Weights of a small transformer language model.
Size: 15 layers, width 320, 10 heads of 32, MLP 640 GeGLU.
Architecture: RMSNorm before each block, no biases in attention or MLP.
Training: a variant of Adam for these matrices, 5048 steps.
MLP neurons of a small language model. Each row is named by its layer, matrix (gate and up: input weights; down: output weights) and neuron, and shows model dimensions 160-319. Each number is 500 + 50 x the weight over its row's rms, rounded and kept within 0 to 999. Numbers have three digits each. A neuron's up and down rows have the sign that makes its largest values positive.
A block is one neuron, or neurons of one layer that tend to fire together. After each block is what it responds to, as a language model described it from the Wikipedia text at the highest values.

L5.gate178:532550538504505516504525441558445454503548519517477481506486564361531535487532503489434532477512514598466497488611505379502473510515403487532507508442444551513453489513449509422437490535492546510528491552513510519449594546539513641597458583493456484489574585570450542549574494503567494443590495427505519522438511458504514527458493406567509458348513490534467491500488496570499415445533536554544500424496540514531506453520331517463478618435561353512513462496585495562511615589472449
L5.up178:555500485407505530364507458482500449528581438498439517613528474403479445438561438396485476393497599584492500513499490518544455485554538532498524518511485440474502483578488434456512554532522409489531526526529428482514514499470467525597550452454548433499571372460444526500508553637443431495555380473469554543454521455465540488511497511681527429477526435494483637481511531519498485383438472510407488483517527457610444479452402512462472563510524485501487467491498403517583582423509473
L5.down178:500485558484411539419428477455488479519406472450479518558587586499545515461493430462517527577520490539515462517491498523378530439449464498530561430492535518508475492490569531533463532502469457516433505560484536469531441550413433482433600477589645380470486412535545546386475489505459356499457515484434461496533408505371464414512490566451507562531438366421461498518476502496492485487516497458437571521485510500530516525507552353640513475555515510493519483526438569573545500534529445
L5.gate250:483522378503460462541527591524506579499527525543446492554522527521568565554421571445495562464550479567541534486556500439467465491554578571545542553552405447520449501583569460545463545519469575558468587458358596495450547562497415498474510519492496497389522440437487546497530524478510551458461559558459507521555545421568495526501512501427478555415509559467371510478501589484537543493643519490403422410541488451470525469434501524537575520527503492470515461598524573548438551445511490
L5.up250:427443544415399451538592398585489509610472586526480546402456482586516539511452549541612496501554496588515600473543472534510577479518498545517523501545471481571389483520527457508578462559392565514508396516445568532472490482493413467421462357486505533476519484464555636466561517416409515515488516559477466445664527517552460463531488441459418569455525522496557509461481586495515533508523640440568502490529537493546447531559449523456586547462441491543468494389571509517465448536486427
L5.down250:570535490497437466548462581364490515512590439550512512494480483435603549540442529391468495461533511538520470499475601490508397472526535502490556501535484459496543532530490463552521618478501468498502598544463525461484535609453465408564541556516531438458495491460428453557516496575565476500462584445488560575427561463539528544493531560472530544500496462430377581400523510495429480529580480530426455499558457481457534511511507537542467482426514502478553466598464533497496507429380584
L5.gate462:475548471524494490591545394395537564451591523469479436474421556403572517553461547498551479485499530520467433570538521548444467547498533513507462528431534526500420527599519519534492567604542506482370479466400586515574557439519399495523609445564507530420614499587394476519508486574509501613488645471449472536458525499555497410484470461477515458524504574495468410492484499613485466493517434523523512561470507446532447475464428498470638528486519517534520496469497562504461480467473469
L5.up462:524475488497467476502466510564457579503467494489502504503483426493452444473506506465538502544527572447480514562509457524487530437534477531549472503587576524480565473577556442490610528511512534576556525510491532471496503438486529595501425407437472514547456503665547475472527541569481583483525531476508538553572522430473514590534502482529518484467491480533572533441390567411495533485521562546386555405483395448448457440466416378490522585554411549434535457458484445540449522482507514
L5.down462:472534546464524442513478496567469461595496500465479504532531444491453443544510452510487499498562542499466607455585599499529507422493543507518537509506499548522501519412490491516515541455433454516468547455631459464458480609461477472500566558568296465470523528433462453528556523484424464462425542595453496447399559461548471480497554547465452436525507422511478492520484523533509535483468531498485486511528486534561530423503504490552505490476513466442512490558488527480473423430409500
L5.gate523:568584548469465448551468460536512510578595434507490578482526422507485479555498536559526526560547565468453486503477509501408543483445528481559514503444467568549529484516516450438509485487430491507485383492480568607638473494504433526456518519537486530476542538439496529493490528455477512531478526485485485592480583436523425526457442520499470440453555429490559529448521539511510628506469612461507539496454489460532437505465408513413473494444453464467511541378521375592487581472483453
L5.up523:506576473466507527520485471528483531507501439512424516526491494497635534526574419509535565581464421576486555498556470405490454531446440498428458511511445495592462584575538560538545500466537462468513551454454537577485488506500573503463499503511510472435505575570528559399523520421590542539534536521589446508591590493469599454503542449410526515588458479537508449519516498520439459471491552477478467358384478481503478469440392534457482494616499456525470483463478502443481505509519448
L5.down523:503473548505461451478479569498508447494598469507510508501533502408441439520470545458481433474625562489499484531550530575500524490512567512560536514523541509451547416540447467511433566499426484555363510497607497468383536551507513514571546609575399494469548422468523538508458478573470431540498547492404524492382511486538496515536464518597438521364542486360527560512462529491514574510449513442569514572525492529513501441535596462546506523454450512446525461560508533572456506453474561
Hyphens, dashes, slashes and ampersands joining parts of compound proper names or terms, often in tables and lists: Ruff-Ruff, Blu-ray, Marsh-Brown.

L8.gate333:525561435555428514541514470521525500497568491500469535507501510526504583598490540467470543531658509541523463436554546475507457480571510527492460546483471521460465536463343496508451508450476515495503631490402462535453512452590415495414490545512528409450489495443491438521608391439497523406486548553510446515470505480567547523546554526457581501484534558550475552399521474522522514529547464489451414406586429574533597487494554496432540471469543514401563548558671416466504544464464563
L8.up333:470475591498487488466485478488468517540471535485554474542529570499571544495491511442529562491497483504461512522465556466533558404437413520551497531515552505527492445551544546498420484475537557538498399525561555422475505591428542483540544520610497639502508456565483497485530591623536524530514538525497543473511482571523516403421424422443483550480500414458489428483463563536471493470449532467512486560387517490500456473522567377671503580584456486554511416479379561540456526502498416
L8.down333:509566444517494505496474534540499467494532502488474463490432421477466489546573513544452576510541622550409532515502528525523502607481544549504503453470569430459542555574400486558539497550472527468518637455416498476523593480583455532498543496457378414469535526501497611533487478491577507442486530496445518479491455542511496555502545577416421505522502524554453536408488483406523538607541468554475460443487412511494611458454500537471479402457497568449552594529539406465500484561481502
Hyphens, commas, slashes and similar joiners directly after the first part of a compound or multiword name, such as non-existent, All-CBA, Tokyo, Japan.

L5.gate307:510384536507509456608509580458529471447400532454475478550539572550520505564567489523533469478489473481424562482537547462488415456459466493497522505450491492519436539461506414493544434470534495501448525426464492530442544473485543527512511514557511507448515536491598619637486497465622497501441529512451603510441484527437527545496560448476514526444498464542531568477602479614409479548451554451485589570481360486497530447496613554496487572500456477401494541541494577532593578430507455
L5.up307:467502564518530478538464594521459412560461442507395538541473504471576448486452465531501541488571577488522483541484460451469417513471497415486592495483523523462506565442459454530545441380566475572467552481572515520524591497549541486577613409468484505473470597455524606521532512383450476520634429489410528476493521518495499571544554423436464536510440547439530570461537517549531615449466565472506566456500438488544501487556421543480433507458494526491574560419432531490478622495586476
L5.down307:427399494471468539379407383524493511584560392574562480487527484493472389472525502395500522548492428470562529553439555467478539542450563576510568382491483515423591441438426438443542564486458479500524453471473450519518501458422496558508461436401494559496529475456445456501558455438493433531551500529500552492496508520517526515521424490584443363511453561513637463520514400482540625450461508464547592503552461534581450535514472537478491431409536439493450516484497495519455548525511545
L5.gate331:471422407480500489432567490433541452510510448471458511603500545574499580508502510548571478564497466595470459475500536487547467485518552438632550490489553569497461513474498565489489499480486512463456504482435522548493492564466500476526485521398450520509468477626516579515420501470518532454491522474502560649468433468471472529422490572489486486472469446498514530513517440493525463590361521570501515506430422588547460480558483588582561477485483425561540544505514586562513480545591526
L5.up331:516528467521512418473591468494565451467523555434396428592506512513483442480452481522499408514513410535526421467450633538525439446511571486516533486476562540400407496438512536554546474450485431472417499498431458480506530554482556479450407543428478488427496525560477516522440521508531508539527576480513532543459549542470420496546494492465455474488472538488445588548588435446497500513409515546533541513472395617583518529529515505489538477499478468540486498498564514537510459516515565
L5.down331:529568607487494435492504515599599469452433524473415435644467478475556427489438509600472405470521498459584413493456483386500568424541471522471516539456540538413388524502451420469535466474548386515433524560422524451538522553453520498484529505494528415483491480520485481551525484433520508528492553480513418515513414393561583509513632425448407406559503580539510527502537494483483555463498534525550552488478467543599492509494523433396497543477503523448489503499502486432479497502555592
L5.gate554:487520581394525468521566459524566501574483526458426613405524509482523499432542431590517461439492529501557505469475449547504473459504475491490445462454487493545428519499461599473536404494464503530455396563520553487549477520590553471481453438567492477456591470476485559526445522513466480576632473530526548534465500521529447535622499462474441482518471419495492440474529555503458645478465489417485622526578503503562423551376448477371496491480484390539427517430475532500496479507595494
L5.up554:571451398569475546470439505472526422492500521457547574521427550470505457547476580490525476454520572501471500474416502522434542488522555532418542433452439527413476521482513468402473552437471512478594571558414480448486523446465545502507532444397522430531593530444504539445579563468503511409445487494421441451485583495480580557488499553514506502503440613467498535466436462518489520513559439470449505462552550518417528542491623482501404486461571525472522522467541510429573465449510549
L5.down554:483541576469575488504568492488456516555576446548478461533535514507505460478500471502484565508519484471548533485573522495589559511522484446573466540615525404488542467541538489613533399575484439553470520520530430437560424485555497538503430516526509596459419388541529482550503403594488485575547535555608502572474406487479442487495503411510473491484537414513406440478564550503517484510489528586547488531373518450526497461490502495482470538492460448541476403498435495552487537558484472
L5.gate593:524499542564440588549469494536532485469507559527449547477477490538509468558589503415541386569414445527430503409497427532524569502507528439554447484449526508532450475422526474477566402448411505493497568455466483551585503505539515598544450466405470588530443396584544495542466554513425543470496574537476583557461513599473518504519464517496534484476476519443540507571574534478423515496503530510518504440466480422617539513504472461601479510459443475527511439480503475482542487505505390
L5.up593:516585564511501521493383430531485434492547569537558417447527473513425448524576472532509343503492497508569466454506464554511526544512499483420584455459538439452564592449523491487579508471441448485469513513507439434482481523563471584421494497458477516516465473541539509441513524559454526526512491564582539555478509623491502538550522487504556498509418550513457401501555551419518515501395444467560553408489502424541558574472504488569478460482481533503555472462516436424555390498477466
L5.down593:520551466454528428454561559500457520521549426519521466500522510447486472498382417492504553456609516452546461626483480529548423490517472547457463474487468541483602474563553452526450572524528556560423469515545460459358541508469462480431509552582617445468576553383487590535543429494501465474493402459505409458529481456443503566484587442531475543511548592516494441501533474538546542492472502548460465418513441542421524444476488524474494547525512587446474517549557556557548556518430554
Mostly the word later closing a time phrase, as in "six weeks later" or "no later than", plus similar end-of-phrase words like home and further.

L8.gate133:631537543416474565594555469430535501562442456493449519496465510463501556478545472465531495472472431533497435535453563505584525491459504528553525485475462476594508550449476439527473465536498539536522488523568530577501488516511458476473463457532515539481507501498515538510580390444507448492522481528545549478553561510523535608527544365525536493590451475470484522578521507451413513607531501467493522484496443512549491547541600470504532598520497539493466531492544577627511533457374524
L8.up133:502577535454552511493514491540567568488407427477526565397481461486520504525453465567478365603528448544474506533423458519479480516518357508489490486485525556515466448438443509454533497389475469505526469503479471449415456551518426521452569432540511501607586548437477416554516611493510539422425430473472494514521532511361618507526523522525542497489470438486565495495541443535421535513511538411511565516398428501536510510463441475526508502429466529526473554389443531435515484492495382
L8.down133:455509540553524443537477560445588513494487497466484532490566453416525629487426479438374548448582503491465498497420454495481542500500513474590548520441580507631431507502529513562537504543497545471511569419597457403566539465449452449552491428494301448430579522527495515445522406536515414595486589465448504433449523460590384480542440445471550498547498498466475422616497542567522483508600662590558459495515492438490444482504458464563509508517467496496509499554482537603486568526476448
Short word pieces, mostly "s", split out mid-word in names and rare words, e.g. Ar-s-lan, per-s-uasion, Roth-s-child; weakly, nouns after "the" (end, establishment).

L4.gate3:557441480531439409535487519529464552489554501637481515486572518551583481525365510493499489517481564483508473546543421487505554483534472485634504495577515505434499494479507523579518519421456534498421559473440529485511535430483453511547482564466442478422523436575411526587472462558460569453503533544539450487520458406542462574488448479517506428412516538580518493501467443534489486405583532523429493526503564504509431546449500507470469488505496579501503490611496466574503588519430512
L4.up3:600450554480433438537605463463480489558460452522415529461486494521553483450437472422527510490482526510503585490567526530506544419446529520477516470480540500548389414510487484522420475485422442468530504508561494482430547511556521456513413467473493486448593433503432536568481550437430516528459532413500559589498603601579525428505485477540520530452572458528567543532538555572378581470529522477461497537428473456508448516536500518532428520499501450534488537550547471480515433562474501
L4.down3:583584468529435446563521427527486423550405476421502497451595539504538506480529548463488479511496494474588545451551524549519568572438503470475509463442524496540400464488523496522477586495446421528514447466531435433466524526614488463513471439451633490512528492531530593577526574441479509499507511422532514566526524511556539387538460503526547425470521448462518555540522518518420516560616501516442485506519484442474471545528490588493455509483468474561536476595430401491437477486504483
L4.gate282:526544523532567543490530387415592445508461516480558560460489428483445455537566435466424528500459442434454615517427615503557476464469412473531527470492569482490540485509423479468520428462477529544422499500465515488488474550468477500561558456541499514541512500434406434555537497431475503494504541562497565488439575550439497536498487653479482441487534460568545607558417552594526494491473503513535509520550405539542546455463556507517468432379483469581462513521490591464492577527652463
L4.up282:557566534522515472595519490447508534442450481562555520466476439439494492451538547376497528541486561451468508507497518600487522469502494429505576527366542521553514485490424499480528526517540569503469558419439454465574523522532466536608478555568510387510486482458512452496435478575427552518541529513548556491448440450517556467488548559520500508456484521532522548466557498513508535557468524484394483464489525472511554462483498576421500484542494459467539491508467567553534574443657498
L4.down282:434400402451465556360495492529457550459486495497396483535545479466498457523407524585508498455528507520475481574474499451582534518559488512531462552558456489541447563484543527582457523474490433479547432561519581537417437500528527514431489537472508547458417550563471542480471529421609408473478465518482457499590474481515452543464509431531463517448503416455462445557404541558436577431523458474554569537575552494422515600517535449566486507492496580489450419513518493444579484481407441
L4.gate329:464514601327480441457465529519463403564444526484520562488493469452449494416506492525531524376469485430531476517529544583479505423550496475495557522565494493495467562479445582520433382580565427463501438543627517499511500542550552446495453521490450526527488453542439424480459566527506424558476482510477523521499516439452418441543504468444472553507496451544499555579575576491527553440487534467578558574453475458447431533513454519505464441495500559586455472516481512453535452583603434
L4.up329:522539565488580444460627474436547467498493483557484468406559469658524612496455461564495517608475489501413413486456494516416546532505612461545457598551459451517432513486448493402564479476507459631502462469532511488535595592560496397467448542607485506485543500504533506422532529538502548604592544471521646454452531517542460448516498435573535533453516488430521414424580558438431522446414482459462458516489431553550515543531516510564427485481505499548485528513533449556500466439547435
L4.down329:412437511481459484498460524572481496487466529451469482565424527450494436512559560419555468458438599523549615439564508511523501486499441555455571451415572530563542443513543472562488520515551514357499503521448494499432433444417453594476528486366506457504475514522458477537423465425461481483482497530500396518531505528484525573487481559497458458506553543553554605523501433636482509524491538536531518504526590489542445446500546538459585543554456526449435488440557500501428523503528564
L4.gate352:545524482499527512546465507451532511475458543537498523486536501522439541426444494498534466536398542441439492449475489472591534534501513422521498521424514608583609481541460529462432525512416521593425512467433542492488566596522454472441568446505498508516591548515497548455499444561489430555521445457402632516442512489441450527489467523492568417445476493434528544494628517482549478448490433556396471502573515430574480536501498463516409471446605440462580527543571505485488518435650541
L4.up352:589548444432504454469526497430515500513511602558491492436429439427493565445479521470457510494528539481526563510562577488536564506486494422468495438421536482538553456548464526450412469507456552510471525479405550476466577631538455383438475504464544476506519557485526438527395513535478446511480528497494581489511490533515435408522555545521528439449504483489421546470651612429492475410556430515482494520533593455584417433481532564480499494458573388453523592478584549465502476427584537
L4.down352:448430449493470471425611547592449587518492479515483447519554466474569474534491481578518467508612447604592450499573522583394508535508499488544463527560493452472444469424545475525580526434589486325582443553547498467509467470463527516530385490490573522485416424510533435513464549391541502433502536557518356516556524449529588443471507499447415528540535483437544522499494522486499488508498462434509519509480518552434520542559567512472579512453468530558434505538437474518515545532371405
Mostly "well" in "as well as" listings, plus tokens finishing set phrases or names, e.g. "amino" acid, Radar Station, Triest-ina.

L5.gate33:594572472455451427535517548569487538563526489596425437513470460499577552560501389538448565481498470511481462513518537572410411511450536466541538496462496536477410494496464532572460482455494454519534427527403482552407535544523575497483433478380455575558431490517505452412483507314535502486477492569500500562536450558412474494465472537480488426486435389444411469487599498484551420445556511542518544556518501528474496495486506557475608525556463428483523525560497486576497417485519455
L5.up33:548495539447511528508418581536460548577588460454481573485509553451448520452467448521480443437516559419468496478552503496536471445475535544459569531478549507505498585599494533624601469559432572441542467494499469459525605493577549541578469570462602527598541428491460511503436529573502449454415431496463505476492486588466509487462492578527391567578522412480452493496586578537482479482559497547457585484538516565500525574522558495414545457509481511496440554507581496541538460389528448
L5.down33:487432455506556470546488472533531469331508555494679544418578502539385515466430590495522504521464433539533434497467536464575455542430471561518468487467549459489536498470500427487486538582467514470486436533525525425564598448495541459538507516475520558436523496491472510534480576604490534505518579474541628439521570498586514474426466449439546506464576508520490545611433566496404510513497480563505461459487517399538487531477484516533535453527461500504485548516470495498501520539418548
L5.gate378:461501509543467426512583494573526476578494474595543519394499413477588530509504411520501524515582513518470519418495496444541491531534479590551543405385502551565482380467484434467459499496449514505473469492510592516562494549526413605468529505356536503520470587476482489567430461380412479441453489553496567457580558587475518606540495536527555459458579491458574553478493547510501494470548529625473538483528564537606527428527450599420479475556519463464503557418515465555469543468477459
L5.up378:460514523472581514411611502446540554440496564403537551418453504528489524546395524470509455625458462547516464458534458544458440506492511503508479468480444545480528506460387517528537491474508465534442540587503404506421539506511508461504554547463511373440424490555509430533516531520475516524479483383479416510481535525431512441524585517532430531517518523468455566407574487483498498462411470462509474575565411540514512557496466671524446439451486488513491570549559525487474504472406512
L5.down378:509460477560375575532399549562503541483487448559546515573620438525506418466599489575519528430531478444497477519503556436517558528554515533522494580497504465560488559541582544516462531527517460442494466422470550475530504525432516555484505518553577529493450492450513553463452516567497518490497480580493547508534491558596506631459430426530557488558404427486523517586485474499481461550548472463458519407447602468506470488449555373487524532578473491540471452446433451601504576544548373
L5.gate383:464518535513529570449447529504581522607490365509579461470578467510507424438433373544494493572498455478409534473566525632467509580514600536545491480513470505458497441475493516440538501390433526479511487448426463499525517536506483522470530487384498491577565459449390473462451462510566521453476435478438446490459489474468415501467503603566575507541471512439494566491450460488476484586501451537496598481611445564538521488460553527530543392500623562502498499429417427489536450439572431
L5.up383:479516522485358472544498500505415541598624539545501463541496503465457503524506432484448465433587561414559517526489553463513476412424514526508515510467512491446420517508448481483460483514533577515510518550534554472544534519534505551513506562407522534539527487555529527466566456470582517495480462549394576553521487561421462489429479465573423447520507480510505518449510504471541517403539488541393518531477588418541437654491445478547501575518474520454535520475422465596529534488660451
L5.down383:471579469449495447438556558536412396495465519401465497436424521496577537428494558416576575420457490587486459498542507425564474505523450554562491500480480441516515564436402422596554438524590483515492502514558571510481457526458463459475512493519426502478390429538524574507422525498540530515488583453507495543465497588475470491549586514500478529489547530454532573536553608504603587498527499464536487484534515543513420521527544583499549506553506481446439503488523529477380511469397482
L5.gate591:444457543400514514463528523587556501494513437565477489490517422523519531525439493476499476583594465517483458500549509493532571504532473443506481468536469467484492467534382528532543541403531551576542524481551488483500595559496413490524608483501517534467550525532497481579479503530513557488541495500433480475422377530472472431420576482526547430482490515375519476439608530530521515388506504485447461474548471400516554608563472518576433525495448462500528563445444508516468561465482444
L5.up591:520465561476488577450541549565483567490529473432531486505536461443509475500619440586450424573492417553506464521491578454491485467495523475476549463572509458538538604573500491525484535529655521541587520538564487504450456485493474550423524646533577552504507469472404509549438509430488521482504461468582456507485435511431480471449574499564447542561493451496440590441534504463590456525462483431468530331552486547441550517583565503447563540481404522509492492501417551498444512510497403
L5.down591:538537484523428456457465511510493419440573559547419495476461647418459494545466521494547515446465567463486490496429477572502516547498599583411522510472551515480494560484581510499451527582502506477525599487423585513498467635550494465569534546512448423421518526461490543465509484480440437524534504453397548574496539446511536584449625509419529542523543518552498433535569495515464535498559451507513431512555527527585454495524557569547516515454567463444442523600471486502556484418473540
Word-piece tokens inside foreign proper names, mostly "s" (also es, us, ci), e.g. Ce-s-ati, Ioanni-s, Le-s-zek, Rhinogobi-us.